config = dict(
    num_attention_heads=8,
    norm='layernorm',
    tie_word_embeddings=True,
)
MLP neurons of a small language model. Each row is named by its layer, matrix (up: input weights; down: output weights) and neuron, and shows model dimensions 320-383. Each number is 200 + 40 x the weight over its row's rms, rounded and kept within 0 to 999.
After each neuron's rows, "fires before" lists the tokens most often just after its 100 highest values on Wikipedia text that the model never trained on; "fires on" lists the tokens most often at its 100 highest values on Wikipedia text that the model never trained on. A number after a token or word is its count.

L5.up980,178,203,219,239,166,189,185,226,222,256,212,201,143,172,167,119,199,203,167,212,200,152,157,173,190,203,163,180,248,140,241,181,212,160,214,208,169,165,181,219,216,221,136,188,158,142,244,244,259,218,167,209,226,168,222,196,212,184,200,184,232,238,119,177
L5.down980,171,277,234,200,197,184,212,310,178,128,185,194,217,272,228,229,202,138,204,215,220,207,249,174,179,79,240,179,282,171,228,170,251,223,196,141,308,143,245,144,179,159,201,250,216,250,186,235,228,239,186,225,230,226,164,232,185,231,162,235,202,232,225,201
fires before: " " 46, "," 7, "s" 6, ")" 6, "." 4
fires on: "N" 31, " March" 6, " m" 5, " town" 4, " year" 4

L3.up922,214,204,171,199,186,251,107,129,244,237,321,265,156,105,188,175,175,187,219,268,197,214,291,158,169,287,179,140,201,203,252,160,141,218,169,172,155,229,199,183,214,176,178,184,175,166,184,176,262,212,287,180,213,217,224,140,232,192,217,208,234,109,249,237
L3.down922,205,172,265,199,220,150,164,221,131,196,142,190,220,259,211,261,251,199,225,216,175,198,125,236,235,169,253,230,178,216,124,326,191,165,219,196,187,214,157,242,174,174,147,188,174,208,239,229,195,233,152,255,203,227,201,210,244,233,216,167,202,283,174,170
fires before: "s" 37, "," 13, "\n" 12, "t" 4
fires on: "'" 98

L10.up1023,265,108,213,215,203,230,215,174,227,166,228,217,204,125,168,218,124,191,183,170,175,178,177,243,205,257,215,191,260,213,197,221,148,191,228,146,186,180,191,212,215,146,171,169,183,157,221,111,207,218,182,205,92,152,166,150,187,199,251,250,149,167,210,306
L10.down1023,207,225,176,159,165,164,265,223,261,208,252,250,154,186,149,198,268,239,215,235,208,235,218,170,199,200,200,240,269,203,206,275,232,245,113,196,218,255,201,242,244,240,172,252,206,273,127,217,171,175,166,166,273,170,195,191,203,149,176,204,258,229,203,210
fires before: "1" 23, "3" 10, "7" 9, "5" 9, "2" 7
fires on: " " 51, "2" 34

L10.up605,215,192,194,120,148,206,161,259,313,240,139,196,231,238,154,262,210,253,298,195,187,130,192,182,174,191,213,242,165,179,169,174,214,171,151,252,227,174,187,135,151,194,157,159,233,227,160,274,209,190,225,198,240,106,145,206,119,189,121,236,187,223,174,159
L10.down605,220,182,228,188,245,215,212,160,189,214,231,244,142,175,120,182,138,182,164,197,233,142,190,188,180,261,174,214,274,160,221,306,196,151,261,160,195,210,149,183,195,197,187,246,242,206,189,140,194,216,216,192,220,256,263,133,185,236,171,153,211,187,193,243
fires before: "2" 46, "1" 24
fires on: " " 71, " (" 17

L9.up955,209,142,229,164,194,226,291,240,255,281,138,169,211,137,188,129,183,161,250,249,208,258,203,186,148,136,204,176,142,221,254,160,228,171,136,158,160,228,197,178,231,198,188,198,228,219,196,161,216,216,180,150,213,208,234,197,139,214,227,189,185,248,262,193
L9.down955,148,177,225,134,249,98,163,150,184,214,195,160,208,243,134,286,237,286,183,214,186,178,204,238,234,226,287,181,131,245,226,166,264,186,257,272,231,238,139,222,303,268,186,242,224,204,259,179,224,236,232,178,242,236,146,218,219,182,177,145,203,192,239,236
fires before: "s" 80
fires on: "'" 75, "’" 4

L8.up961,314,260,187,159,131,315,227,118,165,241,249,210,232,208,212,200,262,207,292,203,232,232,170,222,227,280,147,264,236,232,210,234,271,194,198,278,130,164,168,213,196,228,246,187,160,247,250,161,234,201,197,163,188,218,207,125,234,167,111,165,215,179,174,216
L8.down961,213,192,274,271,202,117,155,292,257,248,81,177,228,202,99,144,151,197,231,219,163,154,204,141,217,192,207,211,130,196,184,195,170,228,297,213,219,232,164,242,184,252,175,183,253,222,213,171,253,184,239,187,159,247,215,285,143,240,255,204,135,145,207,137
fires before: "\n" 94
fires on: "==" 52, " ==" 18, "===" 9, " ===" 8, " |" 5

L2.up261,207,193,165,180,210,188,185,142,234,222,167,223,179,279,222,241,172,290,257,147,202,208,194,210,230,234,163,139,195,194,185,194,133,224,219,199,185,252,209,186,168,243,129,156,169,185,265,214,171,163,202,212,253,182,208,173,197,158,169,198,298,190,193,227
L2.down261,191,203,271,254,213,246,181,244,165,202,243,150,200,137,156,118,275,131,139,171,199,174,223,200,241,167,223,213,185,258,247,265,183,309,171,210,168,214,206,155,201,169,234,181,229,185,211,153,216,202,232,246,162,206,179,225,260,233,226,152,138,208,190,153
fires before: "\n" 86
fires on: " ==" 53, " ===" 32

L8.up220,327,257,130,152,179,142,167,210,190,229,161,218,264,125,236,213,219,197,259,227,252,215,265,267,183,150,258,185,196,206,249,147,207,253,148,226,201,170,185,208,195,184,165,156,246,174,141,184,245,193,114,223,197,186,222,184,273,224,218,202,223,147,210,202
L8.down220,186,263,237,163,216,213,227,148,194,156,246,138,159,212,226,222,198,143,225,151,112,156,157,155,259,239,217,182,262,276,207,227,190,214,240,205,140,201,226,166,146,185,244,166,238,218,248,147,231,238,291,241,220,176,233,209,151,187,201,189,173,264,192,179
fires before: "2" 35, "1" 19, "3" 6, " his" 5, " the" 4
fires on: " " 75, "ing" 9

L5.up875,207,187,192,186,263,188,194,261,181,180,198,246,155,190,147,246,229,227,166,185,57,227,154,277,208,109,131,164,157,242,187,216,280,243,200,210,203,183,202,147,200,141,248,203,191,236,96,255,113,189,271,195,286,235,256,235,280,235,270,186,188,249,155,208
L5.down875,225,191,201,233,197,234,198,197,114,210,218,208,235,211,199,271,142,200,200,170,206,209,163,194,193,228,170,228,146,219,208,280,227,161,147,157,233,264,221,181,188,178,217,289,191,241,220,231,191,255,196,153,214,105,211,193,201,216,184,175,205,238,229,209
fires before: "-" 47, "\n" 19, "=" 11
fires on: "\n" 83, " Top" 7, " Di" 4

L8.up728,227,188,184,157,165,170,242,287,212,229,188,282,212,155,195,168,199,202,152,216,159,165,188,199,207,290,237,185,172,173,191,187,183,220,211,185,181,176,212,122,121,186,250,201,218,225,251,249,266,194,215,193,200,132,155,231,172,168,208,197,145,204,268,158
L8.down728,208,223,202,138,277,230,185,187,111,181,204,194,159,158,268,265,180,204,259,242,130,197,96,165,199,197,286,182,219,156,208,110,242,216,149,109,165,174,141,220,163,147,228,153,175,154,169,195,162,139,199,207,152,231,231,213,251,209,186,202,230,315,251,210
fires before: "\n" 65, " " 28
fires on: " |" 94

L2.up732,183,251,189,193,93,256,176,158,229,157,287,133,191,167,117,204,236,227,212,242,196,151,225,248,122,202,151,200,176,160,246,185,226,211,195,171,152,217,194,106,230,249,253,239,177,212,207,122,240,172,224,241,237,163,170,226,206,177,173,172,193,204,198,216
L2.down732,230,150,214,248,185,233,241,217,181,223,135,191,214,284,241,221,182,237,240,203,235,167,159,155,238,246,202,251,231,196,216,265,214,159,140,208,234,239,238,187,180,230,200,202,172,221,209,214,168,245,251,215,210,215,221,227,284,143,217,258,253,193,248,150
fires before: "\n" 73
fires on: " ==" 38, "==" 35, " ===" 23

L3.up680,97,187,155,183,229,206,228,260,230,170,198,242,188,163,166,248,151,205,213,180,153,187,189,206,205,251,188,199,214,199,133,179,171,197,230,164,245,121,193,196,216,176,247,168,195,176,177,234,151,161,210,151,148,107,196,255,197,225,195,206,209,184,191,147
L3.down680,211,208,207,210,258,203,173,276,175,216,196,246,233,195,211,227,243,231,198,173,191,140,194,159,219,183,219,191,160,185,189,482,231,181,212,203,233,245,302,145,184,180,121,204,108,119,174,240,114,203,150,185,237,185,223,214,159,150,180,198,232,210,97,187
fires before: "-" 57, "\n" 16
fires on: "\n" 82, " Ra" 6, " Cha" 4, " Cor" 4

L10.up368,202,169,193,176,189,199,185,255,175,237,173,180,221,161,251,177,186,175,217,248,166,164,249,209,201,218,202,154,181,255,146,172,249,221,252,208,223,232,155,164,146,158,177,183,191,225,172,215,254,231,147,156,258,214,271,214,211,257,164,239,252,209,197,202
L10.down368,268,169,160,173,221,223,231,209,186,164,135,167,187,281,198,169,125,177,148,183,231,150,203,166,252,179,232,219,222,254,231,407,135,201,194,216,211,160,167,165,219,224,268,177,134,162,162,173,116,168,229,177,204,202,185,220,210,147,200,188,204,223,215,183
fires before: "2" 68, "1" 18
fires on: " " 75, " (" 11, "0" 9

L10.up32,234,200,248,268,155,300,245,256,171,225,175,147,269,208,172,214,245,221,222,211,198,190,217,126,175,216,194,245,287,212,249,189,270,249,183,210,212,170,205,123,158,226,208,180,218,185,241,116,172,247,128,140,186,212,212,265,265,102,239,230,200,144,227,189
L10.down32,178,224,209,207,159,229,300,265,198,247,196,240,191,166,323,178,153,195,160,200,166,238,250,302,218,167,171,244,171,139,212,140,170,203,245,136,148,206,105,257,164,197,213,259,155,263,232,203,183,202,192,221,194,175,218,199,256,279,128,163,191,180,102,118
fires before: "\n" 81
fires on: "===" 27, "==" 22, "." 21, "\n" 11, " ==" 5

L2.up401,185,255,199,259,141,209,214,267,209,196,139,245,179,170,189,241,217,202,214,215,154,192,224,187,178,144,193,200,195,229,182,143,199,208,174,198,203,197,272,184,253,158,170,170,161,168,160,202,204,168,186,203,158,283,248,299,138,231,238,178,208,213,232,251
L2.down401,228,154,202,129,235,215,216,108,158,211,226,164,210,206,196,170,177,153,228,212,240,202,205,191,214,220,215,216,236,119,287,270,190,201,171,175,233,205,160,188,132,227,229,167,225,207,218,177,204,205,175,234,191,109,145,134,235,239,218,212,185,195,149,176
fires before: "\n" 73, ";" 4
fires on: " ==" 64, " ===" 10, "dy" 7, " Parliament" 5, " Stadium" 4

L3.up960,153,219,153,202,225,166,192,262,194,170,197,223,187,209,140,214,330,163,155,157,164,231,194,206,201,225,104,202,132,224,175,151,207,218,202,192,272,190,226,137,177,171,200,133,138,203,141,220,172,158,203,167,213,200,224,170,275,209,164,126,259,261,178,206
L3.down960,191,143,197,205,222,187,238,247,153,195,190,194,191,209,213,121,245,201,199,123,212,205,219,234,198,196,221,181,91,207,159,517,231,195,205,221,218,198,170,162,188,78,214,215,126,196,242,273,165,200,235,185,214,141,217,145,298,165,154,164,222,228,200,183
fires before: "-" 63, "\n" 18, "=" 8
fires on: "\n" 100

L9.up607,201,198,228,150,158,176,181,181,208,119,200,204,182,275,245,229,289,156,211,218,193,142,204,151,232,167,176,168,206,217,218,168,235,235,244,157,192,217,197,222,189,207,187,231,171,186,197,151,206,148,109,256,174,234,172,193,213,113,230,240,302,270,242,214
L9.down607,246,210,165,224,232,267,208,230,185,188,187,177,139,260,246,227,209,228,164,185,144,155,216,191,200,230,189,184,224,252,204,141,219,154,170,145,235,193,186,177,247,174,247,233,191,240,175,134,249,269,217,139,162,203,193,229,138,148,146,222,175,183,201,261
fires before: "s" 50
fires on: "'" 37, "ing" 5, "ub" 5, "chi" 4